Weights of a small transformer language model: vocabulary 50257.
MLP neurons of a small language model. Each row is named by its layer, matrix (gate and up: input weights) and neuron, and shows model dimensions 0-63. Each number is 50 + 12 x the weight over its row's rms, rounded and kept within 0 to 99. A neuron's up and down rows have the sign that makes its largest values positive.
A block is one neuron, or neurons of one layer that tend to fire together. After each block is what it responds to, as a language model described it from the Wikipedia text at the highest values.

L3.gate59:46 39 49 34 44 39 58 43 54 51 44 52 37 45 48 42 53 62 51 70 52 48 46 52 58 51 38 49 48 38 28 42 50 50 53 68 41 69 56 54 61 35 46 63 51 64 56 65 81 36 60 73 44 40 54 57 38 52 38 46 28 78 53 56
L3.up59:57 44 49 59 57 49 47 48 57 64 62 62 40 42 39 28 58 61 45 70 44 54 67 43 33 34 55 44 68 70 48 59 47 55 42 30 40 66 36 59 54 55 56 45 45 58 56 46 48 32 44 54 50 34 37 27 40 44 57 49 54 51 63 46
L3.gate268:37 34 43 35 38 52 62 41 53 41 39 47 46 50 42 41 56 64 45 66 68 62 61 55 49 58 74 64 44 50 42 65 37 59 57 43 54 59 48 47 41 54 47 39 47 44 26 42 58 30 39 48 77 37 50 57 56 63 38 25 49 54 50 51
L3.up268:71 56 52 41 59 61 64 52 54 52 58 51 41 41 52 61 61 45 46 67 32 49 59 50 63 51 50 57 46 66 61 45 50 37 28 44 40 54 69 57 48 66 56 37 51 45 38 69 53 46 57 55 51 39 41 49 49 60 33 51 62 40 44 40
L3.gate485:53 46 54 44 45 66 56 22 42 60 40 66 51 40 71 30 65 35 26 48 57 41 59 51 49 66 49 60 35 72 51 42 43 64 60 56 52 39 48 53 52 64 56 52 64 33 50 25 53 37 54 54 47 41 47 60 19 38 47 30 29 44 52 50
L3.up485:50 63 51 61 59 47 58 46 52 66 45 58 71 66 57 49 52 42 49 66 55 58 60 50 34 65 52 43 41 52 64 61 44 69 29 61 57 52 29 37 57 42 64 44 49 39 55 51 66 51 49 56 29 43 63 40 53 48 40 41 52 56 31 46
L3.gate663:59 51 38 59 61 59 57 60 53 43 58 48 41 60 51 61 42 26 59 60 38 37 30 55 45 46 62 54 69 55 38 57 30 52 44 64 57 62 80 62 54 66 44 40 64 70 64 43 50 60 48 36 65 48 54 54 66 39 57 45 58 51 25 29
L3.up663:62 49 26 44 59 60 43 46 72 48 47 46 59 52 47 54 58 49 39 68 65 52 68 48 48 43 39 32 50 44 52 57 53 50 45 42 66 30 58 68 50 33 54 39 66 39 45 63 49 54 49 51 41 55 58 59 58 61 56 56 55 40 44 42
Table and score separators. Mainly dashes, pipes and numbers inside sports results tables and statistics (7–5, 6–4, 3 |), with weaker hits on predictable phrase endings like as well, Civil War.

L5.gate797:37 58 57 37 35 58 39 43 44 60 56 39 51 39 62 66 58 68 51 40 60 69 59 50 51 46 50 69 40 75 43 43 37 51 48 47 65 70 50 49 33 51 57 55 44 39 45 42 74 46 28 58 67 44 51 54 41 41 49 77 58 43 49 37
L5.up797:51 66 54 52 43 73 50 54 43 65 54 69 48 56 57 59 52 55 31 43 55 37 51 38 64 47 52 52 65 33 64 41 39 51 63 37 55 47 64 45 23 39 32 28 43 42 47 67 52 43 53 56 72 40 49 43 54 52 23 72 38 51 68 66
L5.gate859:52 60 56 40 54 51 43 56 32 50 55 43 59 42 49 66 54 67 33 46 28 62 43 39 38 57 38 58 54 38 50 53 57 59 50 63 48 42 59 42 40 55 55 44 34 38 47 40 50 49 32 73 62 50 52 27 31 46 39 72 39 37 29 70
L5.up859:59 48 38 65 42 63 31 43 52 24 61 71 35 57 51 65 59 60 52 43 61 53 60 70 27 52 45 47 34 56 49 41 43 87 36 52 54 46 55 61 68 46 49 60 76 62 39 35 41 47 35 51 55 39 47 53 21 38 26 48 56 29 72 44
L5.gate864:52 32 61 47 58 41 48 41 40 24 32 38 72 40 51 49 29 55 64 40 65 53 48 63 42 45 61 42 62 66 47 41 37 59 37 51 33 80 48 40 59 53 45 50 52 51 50 64 32 36 50 36 67 55 44 43 37 46 55 61 51 55 38 34
L5.up864:53 44 57 41 64 56 38 54 67 74 36 29 17 50 39 55 53 52 45 48 76 72 47 58 54 75 44 61 46 43 49 49 51 53 30 50 43 47 67 61 40 44 51 49 52 44 47 47 42 64 62 61 65 39 59 60 55 54 34 49 41 55 75 55
L5.gate925:50 52 53 62 50 66 42 50 51 49 42 44 64 34 52 70 45 45 33 50 48 34 74 48 34 40 59 33 34 53 38 39 48 50 53 44 37 30 49 45 56 45 51 47 46 58 50 42 56 27 31 50 55 72 40 49 54 38 45 45 62 43 50 46
L5.up925:58 42 53 49 68 14 59 46 48 41 47 66 58 26 55 35 51 68 51 51 56 49 65 40 36 37 60 48 75 44 47 34 49 36 58 52 74 47 60 74 65 63 43 44 48 20 54 68 56 53 59 25 49 67 63 34 49 32 36 30 69 50 38 56
L5.gate1014:54 51 47 24 74 50 39 51 61 40 62 48 69 56 46 49 59 45 58 48 51 55 52 62 68 64 60 55 39 40 47 67 55 55 49 44 06 84 51 53 47 55 57 53 68 45 57 45 61 49 32 67 32 45 65 46 67 39 42 44 35 51 55 44
L5.up1014:49 34 30 45 42 41 62 43 29 38 57 53 44 62 52 46 52 60 45 49 61 61 55 75 49 58 45 54 66 55 43 56 27 44 55 51 54 44 65 39 52 64 41 49 44 79 63 78 42 59 44 58 50 58 47 47 55 55 67 32 43 71 45 41
L5.gate1171:62 40 66 57 46 38 54 26 66 64 63 39 56 31 50 33 48 58 63 61 48 52 50 51 49 45 59 54 45 57 47 46 19 61 44 25 51 30 53 44 59 18 49 43 45 56 55 47 38 38 60 40 65 56 48 53 54 43 47 55 49 48 34 44
L5.up1171:52 50 52 64 55 42 40 27 55 48 44 75 60 42 40 61 43 46 48 59 47 53 70 54 50 68 45 65 48 36 47 33 55 41 39 50 56 34 50 56 44 36 47 61 44 61 75 53 43 35 39 42 69 43 43 31 54 33 67 72 52 31 45 40
L5.gate1387:37 35 48 52 32 63 39 45 64 21 71 33 64 40 47 41 53 47 34 42 61 54 46 69 60 66 55 42 57 64 38 41 20 66 53 46 26 50 51 48 47 31 38 52 42 46 47 40 50 38 54 57 70 49 55 36 40 46 37 81 32 38 54 63
L5.up1387:40 42 61 46 59 55 52 22 35 61 43 51 35 50 52 48 51 33 50 30 59 55 78 48 72 41 51 29 38 59 37 38 48 43 50 66 42 47 60 35 70 45 65 49 52 56 67 58 45 38 53 25 58 60 51 44 53 49 50 67 67 61 42 46
L5.gate1629:50 65 53 26 70 52 52 44 93 62 39 63 49 54 46 52 48 54 44 34 45 62 46 44 57 63 62 51 48 66 47 60 58 66 35 37 45 48 42 40 63 44 39 32 65 70 69 55 51 52 37 88 61 42 48 49 23 73 30 57 57 56 56 46
L5.up1629:29 54 37 56 37 60 55 55 36 25 30 44 46 48 36 31 44 68 57 57 69 37 42 71 35 25 74 46 22 49 51 39 71 58 51 51 62 45 54 42 69 59 52 53 39 45 43 35 42 45 39 13 44 57 72 29 50 42 43 67 44 51 57 36
L5.gate1694:50 54 54 41 39 47 45 36 59 42 58 49 43 35 35 48 61 31 49 34 50 53 51 60 56 44 44 49 30 71 41 47 30 54 50 41 32 48 64 62 51 49 31 09 38 45 56 27 34 45 47 53 61 52 60 39 38 62 49 63 73 45 38 68
L5.up1694:45 56 57 42 38 56 30 47 39 60 25 49 47 42 55 55 60 58 25 60 40 56 49 58 41 50 54 70 57 70 64 60 47 46 64 49 56 47 41 38 60 43 70 63 44 54 47 63 41 26 37 86 61 21 62 47 38 44 48 56 53 50 58 55
L5.gate1721:52 36 57 23 54 60 36 62 16 29 50 41 58 64 60 50 60 65 46 48 47 56 68 62 40 53 43 46 31 48 53 39 51 42 54 57 27 35 33 56 69 34 37 32 53 49 66 60 52 61 61 66 51 55 59 41 44 54 76 42 56 43 63 62
L5.up1721:43 44 61 53 22 77 74 58 54 39 49 50 58 49 65 51 57 50 40 63 48 46 66 57 29 68 68 42 50 72 62 42 62 56 52 54 46 29 57 73 59 37 34 39 54 65 64 62 40 74 47 70 31 63 40 44 62 33 44 72 48 44 73 67
L5.gate1834:65 55 59 70 52 54 56 48 49 40 51 47 55 46 47 57 45 49 47 47 46 39 55 64 29 64 41 54 42 35 35 39 52 41 43 45 21 59 48 43 33 50 55 52 27 60 55 45 34 41 29 55 65 41 48 20 24 46 58 46 63 45 58 52
L5.up1834:42 63 56 56 42 61 13 42 36 48 47 58 65 56 39 68 41 33 50 77 39 53 61 46 67 32 54 43 45 67 44 51 49 47 64 42 39 63 47 40 81 42 56 45 59 54 38 53 42 50 36 57 56 53 39 43 59 59 46 49 46 47 50 36
L5.gate1978:45 68 44 29 65 41 26 55 34 71 41 68 57 27 42 56 50 76 34 39 57 39 44 68 38 38 48 52 40 51 57 31 43 56 41 45 46 55 36 52 65 31 38 45 40 73 71 68 52 45 36 42 46 42 52 47 38 40 32 54 49 64 55 65
L5.up1978:51 52 58 36 54 51 54 51 43 40 51 39 55 52 41 44 28 22 68 64 39 56 44 51 79 51 49 53 61 56 24 40 56 54 39 56 51 33 45 13 63 67 42 31 54 51 75 61 53 55 47 46 62 70 57 28 63 44 28 50 43 52 62 34
L5.gate1992:50 53 60 32 59 23 42 39 41 19 69 62 51 56 56 64 60 60 63 40 50 68 69 70 62 52 51 57 52 52 33 55 60 42 63 58 55 49 23 61 48 36 56 33 56 49 51 50 41 43 44 66 79 53 67 58 55 43 51 78 50 52 59 34
L5.up1992:49 39 50 67 61 65 76 66 36 39 52 66 49 43 59 36 30 55 38 80 46 52 51 47 58 59 46 51 48 55 56 75 52 58 43 44 60 55 42 49 32 52 36 55 41 31 68 57 42 33 78 67 37 48 68 50 40 55 54 58 33 55 74 65
L5.gate2208:62 54 34 69 48 62 42 28 70 49 45 66 56 44 34 46 41 55 53 48 37 62 69 59 65 44 47 42 44 59 27 51 61 58 54 64 67 57 46 68 50 73 49 41 40 82 68 44 44 39 35 60 35 57 56 54 21 39 38 54 46 42 39 42
L5.up2208:43 55 48 47 46 77 52 66 43 40 45 41 32 44 85 73 31 47 41 48 44 45 34 82 56 52 46 42 55 64 53 62 56 60 64 36 46 26 60 56 55 45 32 58 46 65 48 62 31 33 55 44 66 33 41 56 43 67 30 39 45 40 49 61
L5.gate2613:62 69 75 48 41 50 26 42 49 56 38 60 54 38 36 33 57 50 37 49 45 64 74 33 46 40 43 62 50 56 47 19 59 58 67 31 48 71 57 52 42 47 44 56 32 37 46 35 48 43 60 41 61 47 55 37 42 51 61 32 61 52 29 45
L5.up2613:23 55 19 55 41 46 36 62 46 55 69 63 66 55 55 55 69 31 22 66 44 68 55 62 83 71 48 51 30 49 50 49 51 53 42 57 62 35 61 40 46 39 50 29 43 30 89 57 44 37 47 52 73 43 61 57 61 65 59 53 46 60 34 59
L5.gate2694:52 36 53 30 55 50 66 80 35 57 65 41 49 57 46 63 14 43 41 44 62 67 73 52 55 50 29 49 50 59 63 65 45 72 35 32 58 33 56 42 21 37 50 49 48 57 40 43 65 67 36 44 65 44 51 37 25 52 42 48 14 40 52 53
L5.up2694:50 59 75 50 51 46 62 49 42 52 64 55 72 50 67 54 45 47 29 54 48 58 47 45 45 50 45 66 38 69 45 43 63 34 61 47 33 44 46 19 80 49 33 61 54 65 42 41 18 68 52 49 47 34 62 64 49 58 49 46 68 47 41 46
Linking prepositions inside names. Prepositions, mostly "of" and sometimes "for" or "in", joining the head noun of a proper name or title to its complement, as in "Bill of Rights", "Union for the Conservation", "Theory of Wing Sections".

L2.gate1287:52 64 26 39 40 55 46 47 41 14 49 53 37 19 40 73 37 86 42 54 52 51 48 37 41 39 61 62 59 40 61 54 43 36 63 41 27 66 51 54 64 52 35 56 35 09 62 58 49 38 51 50 60 66 62 51 50 64 60 57 37 42 58 29
L2.up1287:42 58 43 51 29 46 58 33 51 53 47 47 29 82 48 48 54 50 50 63 46 59 46 65 48 67 56 62 24 37 37 47 48 28 36 42 63 40 53 72 34 56 54 56 43 57 34 42 45 48 65 64 65 36 45 56 50 43 50 29 49 51 70 64
Mid-phrase linking words. Mostly "of" inside noun phrases and titles, strongest after is/was ("is of Nigerian descent", "Town of Bethlehem"); also "de"/"New" opening place names, table pipes.

L2.gate218:73 34 62 55 79 65 51 42 32 59 48 62 37 60 44 49 59 47 48 53 45 52 67 39 57 43 48 60 49 78 68 26 28 82 54 50 42 82 19 43 53 33 41 47 35 17 54 49 56 60 56 52 75 47 50 46 48 38 61 47 58 64 29 45
L2.up218:37 61 56 56 41 63 68 56 45 54 44 40 49 31 45 60 33 60 32 77 40 54 53 47 58 64 42 66 59 41 44 65 58 43 45 48 44 57 38 48 50 46 44 44 44 54 36 47 51 48 71 46 54 46 48 51 52 33 32 49 57 53 60 47
Table row-ending pipe. The closing | at the end of a Markdown-style table row, usually right before a line break, after an empty cell, a dash or a number.

L5.gate264:71 54 64 43 48 43 60 38 44 47 66 36 49 48 42 22 58 55 44 58 71 51 40 54 49 57 37 48 48 42 52 62 37 49 35 56 46 55 39 49 53 40 52 54 43 43 50 31 41 50 55 56 52 58 37 51 40 61 49 31 65 48 38 55
L5.up264:33 40 51 52 37 35 52 50 59 58 55 39 40 63 44 35 65 41 36 73 51 40 53 56 81 67 47 65 40 47 56 62 60 64 38 36 56 53 53 39 49 45 48 61 50 60 42 35 52 42 56 52 47 53 45 49 71 43 50 33 55 59 43 60
L5.gate411:56 55 52 51 40 47 47 47 42 52 54 58 38 56 45 49 52 62 42 41 28 52 57 65 59 44 35 60 56 54 43 48 59 42 50 28 31 22 55 44 37 36 59 42 62 71 47 53 79 62 37 63 53 34 49 42 48 59 37 32 58 36 45 60
L5.up411:52 56 45 39 58 53 41 42 65 49 39 48 38 29 34 37 52 49 26 43 44 58 28 35 69 67 55 43 70 50 49 75 33 42 49 53 47 69 65 69 52 50 41 53 71 62 61 50 22 41 52 53 50 31 46 54 59 25 41 64 55 38 39 13
L5.gate467:77 53 45 31 35 48 28 47 37 49 35 49 23 57 50 64 61 41 51 24 56 70 54 44 66 32 49 64 40 49 47 45 43 62 61 39 61 74 49 37 41 55 61 63 60 54 37 46 71 41 64 41 68 61 69 36 39 71 62 44 48 55 53 59
L5.up467:86 37 31 53 46 61 44 34 37 64 43 43 44 72 51 57 51 41 40 25 63 63 30 41 58 53 39 57 46 52 48 60 40 29 42 58 59 56 58 43 52 43 51 34 43 61 70 56 65 46 52 53 55 62 54 52 39 56 50 45 45 50 33 50
L5.gate649:39 72 59 29 38 46 70 44 43 44 43 30 49 49 44 61 68 61 38 66 67 51 47 55 46 26 61 65 64 45 48 48 45 62 67 40 55 46 43 29 48 80 52 63 46 46 36 44 45 48 69 51 55 43 41 25 31 42 29 46 44 46 39 61
L5.up649:56 42 40 32 54 56 53 38 30 59 65 58 56 36 65 33 42 51 26 46 60 37 64 32 49 42 51 33 44 67 51 50 50 46 77 47 61 42 73 43 74 50 61 57 49 48 54 60 43 43 53 75 42 52 40 63 61 52 62 76 46 51 44 45
L5.gate852:50 61 40 41 40 71 43 33 47 63 32 36 64 49 59 33 61 58 48 58 42 41 56 43 41 59 39 36 54 47 41 54 37 40 54 46 46 50 45 52 61 18 69 51 50 63 54 40 62 47 69 33 76 67 54 24 50 49 56 73 45 42 44 65
L5.up852:48 47 44 62 33 46 57 43 46 35 64 54 56 54 64 38 55 62 57 61 42 48 33 54 37 71 37 60 58 34 60 65 51 63 53 46 54 59 65 44 38 43 65 34 66 75 55 40 28 69 43 40 55 32 54 38 41 54 34 44 55 48 40 53
L5.gate949:46 38 42 50 41 81 45 55 50 64 60 35 46 67 40 37 47 43 34 45 51 38 40 62 63 58 51 72 51 42 48 55 66 49 68 61 47 55 52 37 57 57 40 28 37 46 45 38 51 35 45 59 43 33 60 49 47 35 64 52 51 54 50 67
L5.up949:23 44 67 35 49 67 79 35 58 63 49 53 37 55 38 32 49 51 49 57 58 52 76 62 58 71 57 48 29 52 68 51 40 62 39 44 47 72 54 59 41 36 36 56 39 55 56 37 69 52 58 57 64 70 50 70 60 43 33 57 36 51 54 60
L5.gate1502:36 59 60 38 55 54 57 51 43 59 70 47 47 44 45 44 69 54 39 42 24 61 63 47 60 56 33 45 63 34 60 59 32 39 42 51 62 49 48 60 52 57 68 70 58 69 28 45 58 60 44 56 48 44 52 45 38 67 55 56 48 44 56 34
L5.up1502:49 69 46 39 44 37 52 39 50 51 46 55 31 47 41 64 56 78 43 44 69 69 39 80 49 66 36 58 72 34 40 61 59 36 51 53 61 32 78 46 44 56 46 53 47 56 50 63 40 40 62 48 46 56 51 60 53 54 53 64 44 47 38 43
L5.gate1560:56 29 52 38 18 52 45 73 29 59 49 45 72 62 52 65 64 46 51 44 77 63 51 43 56 19 41 40 62 50 46 51 72 63 36 38 37 50 40 36 65 44 48 56 69 58 56 23 40 49 61 67 29 24 36 42 55 42 46 42 17 43 42 43
L5.up1560:39 47 56 40 49 39 82 69 32 48 34 37 42 32 49 57 75 43 45 58 62 58 57 39 66 47 64 43 53 80 46 39 57 71 36 59 52 65 80 34 69 46 50 69 53 38 33 55 42 61 48 62 76 58 59 58 42 47 64 42 31 49 46 38
L5.gate1602:36 51 57 39 45 64 50 62 51 67 48 62 64 39 56 64 63 64 47 64 38 67 44 58 67 55 37 45 78 56 26 51 47 57 34 56 58 41 37 41 62 40 32 50 53 79 41 43 27 63 56 64 47 45 34 52 50 29 37 30 49 50 29 30
L5.up1602:44 51 64 40 44 64 57 58 60 32 42 45 62 56 50 34 48 75 34 64 59 35 68 67 25 58 34 52 73 50 41 56 65 49 56 50 47 55 60 49 44 66 55 61 41 48 52 58 47 38 68 53 43 29 43 47 64 29 56 37 48 56 32 53
L5.gate1620:56 69 62 28 65 69 61 42 54 47 31 47 56 44 71 61 42 46 61 67 65 47 59 47 50 36 35 51 52 49 37 53 42 63 54 39 53 53 47 42 58 57 48 42 80 44 51 35 51 35 59 49 52 62 46 40 48 44 74 35 52 47 30 58
L5.up1620:56 63 60 65 51 56 66 56 59 37 23 34 39 48 73 48 46 31 47 63 65 40 36 73 55 49 52 42 38 44 46 56 54 44 39 44 66 48 31 40 59 68 38 56 48 46 56 59 59 47 56 57 15 64 37 70 65 79 60 63 56 49 52 60
L5.gate1643:66 59 35 52 38 54 57 71 55 43 77 60 35 36 61 31 68 25 45 44 57 62 55 52 60 42 81 50 49 42 51 59 51 47 39 44 48 41 60 58 49 49 52 56 53 71 70 62 37 54 61 50 59 47 40 43 69 51 40 71 61 54 62 62
L5.up1643:40 69 54 51 37 45 68 61 53 47 58 46 43 54 53 33 59 66 59 47 44 78 58 40 59 62 53 57 50 49 48 42 50 47 75 51 72 56 54 48 60 52 36 60 67 53 68 45 74 47 61 48 64 56 28 54 38 60 42 68 45 47 61 50
L5.gate1795:59 50 53 04 35 37 34 44 46 44 31 46 49 39 51 42 58 46 65 66 59 61 60 64 56 44 45 50 73 43 68 46 32 51 55 55 37 56 50 58 56 47 53 47 59 58 26 43 42 41 44 50 52 19 68 59 51 40 43 50 25 45 50 49
L5.up1795:50 62 43 52 48 55 77 55 51 42 42 71 39 34 58 36 53 53 35 74 51 45 54 56 43 55 36 39 52 61 47 38 63 55 39 46 44 59 59 42 58 42 51 48 49 55 46 57 62 57 71 70 40 61 69 47 58 43 41 48 47 44 54 55
L5.gate2038:54 40 39 23 33 54 60 62 56 53 45 41 59 48 48 52 49 72 63 33 44 77 68 61 73 57 38 70 42 51 51 51 43 75 42 44 70 40 47 56 83 37 47 53 58 61 33 28 33 65 39 61 62 52 59 37 48 48 63 38 54 37 44 43
L5.up2038:57 45 37 63 73 49 67 34 55 57 64 47 48 48 48 63 50 47 43 24 40 57 63 67 52 61 31 45 46 55 51 33 29 38 69 44 46 48 59 55 43 38 56 51 37 60 53 49 52 48 39 39 38 48 43 57 49 36 39 67 48 42 56 47
L5.gate2146:42 57 61 41 29 57 53 47 40 54 42 38 84 61 46 61 56 49 60 65 61 45 33 59 53 32 10 60 83 41 70 46 51 58 77 38 42 56 41 45 54 44 50 49 45 57 65 61 61 77 59 58 51 60 70 38 58 34 46 37 39 68 43 59
L5.up2146:72 48 37 40 46 55 72 38 62 36 50 46 33 50 40 47 52 47 58 46 09 47 47 52 87 48 47 54 60 49 53 65 28 48 40 52 44 32 54 58 64 63 66 36 57 52 61 68 61 58 42 43 50 64 61 46 63 39 54 61 50 55 50 43
L5.gate2275:40 40 52 43 45 52 48 35 62 53 35 50 61 71 23 65 56 45 52 63 63 53 59 61 67 22 64 58 49 67 56 44 58 25 71 46 57 40 47 53 39 43 25 63 48 50 30 43 28 63 47 61 40 25 49 45 51 57 63 61 39 61 34 50
L5.up2275:46 30 46 55 44 50 67 53 43 57 44 52 40 52 40 46 40 50 47 50 58 55 44 71 59 28 35 79 58 36 55 60 56 63 78 41 40 41 41 62 70 33 43 53 56 36 61 65 31 57 66 56 41 33 27 64 73 29 71 60 52 42 31 49
L5.gate2371:64 51 66 48 54 40 55 46 35 54 19 55 43 54 42 28 54 68 54 71 43 64 24 55 54 46 43 40 68 36 62 54 21 52 41 52 51 74 42 44 52 45 46 67 23 39 64 71 50 83 27 45 52 42 66 35 27 46 49 43 34 37 78 59
L5.up2371:56 20 47 53 47 51 53 45 40 52 37 49 59 60 40 69 60 59 57 51 67 51 60 39 64 39 67 56 70 62 31 82 39 30 36 38 77 46 86 47 55 31 68 52 49 62 72 40 76 59 60 42 44 54 43 39 30 38 50 62 36 58 42 73
Table cell delimiters. Pipe separators ending or splitting cells in wiki tables of films, songs and results, plus track-time digits and list-item closing quotes.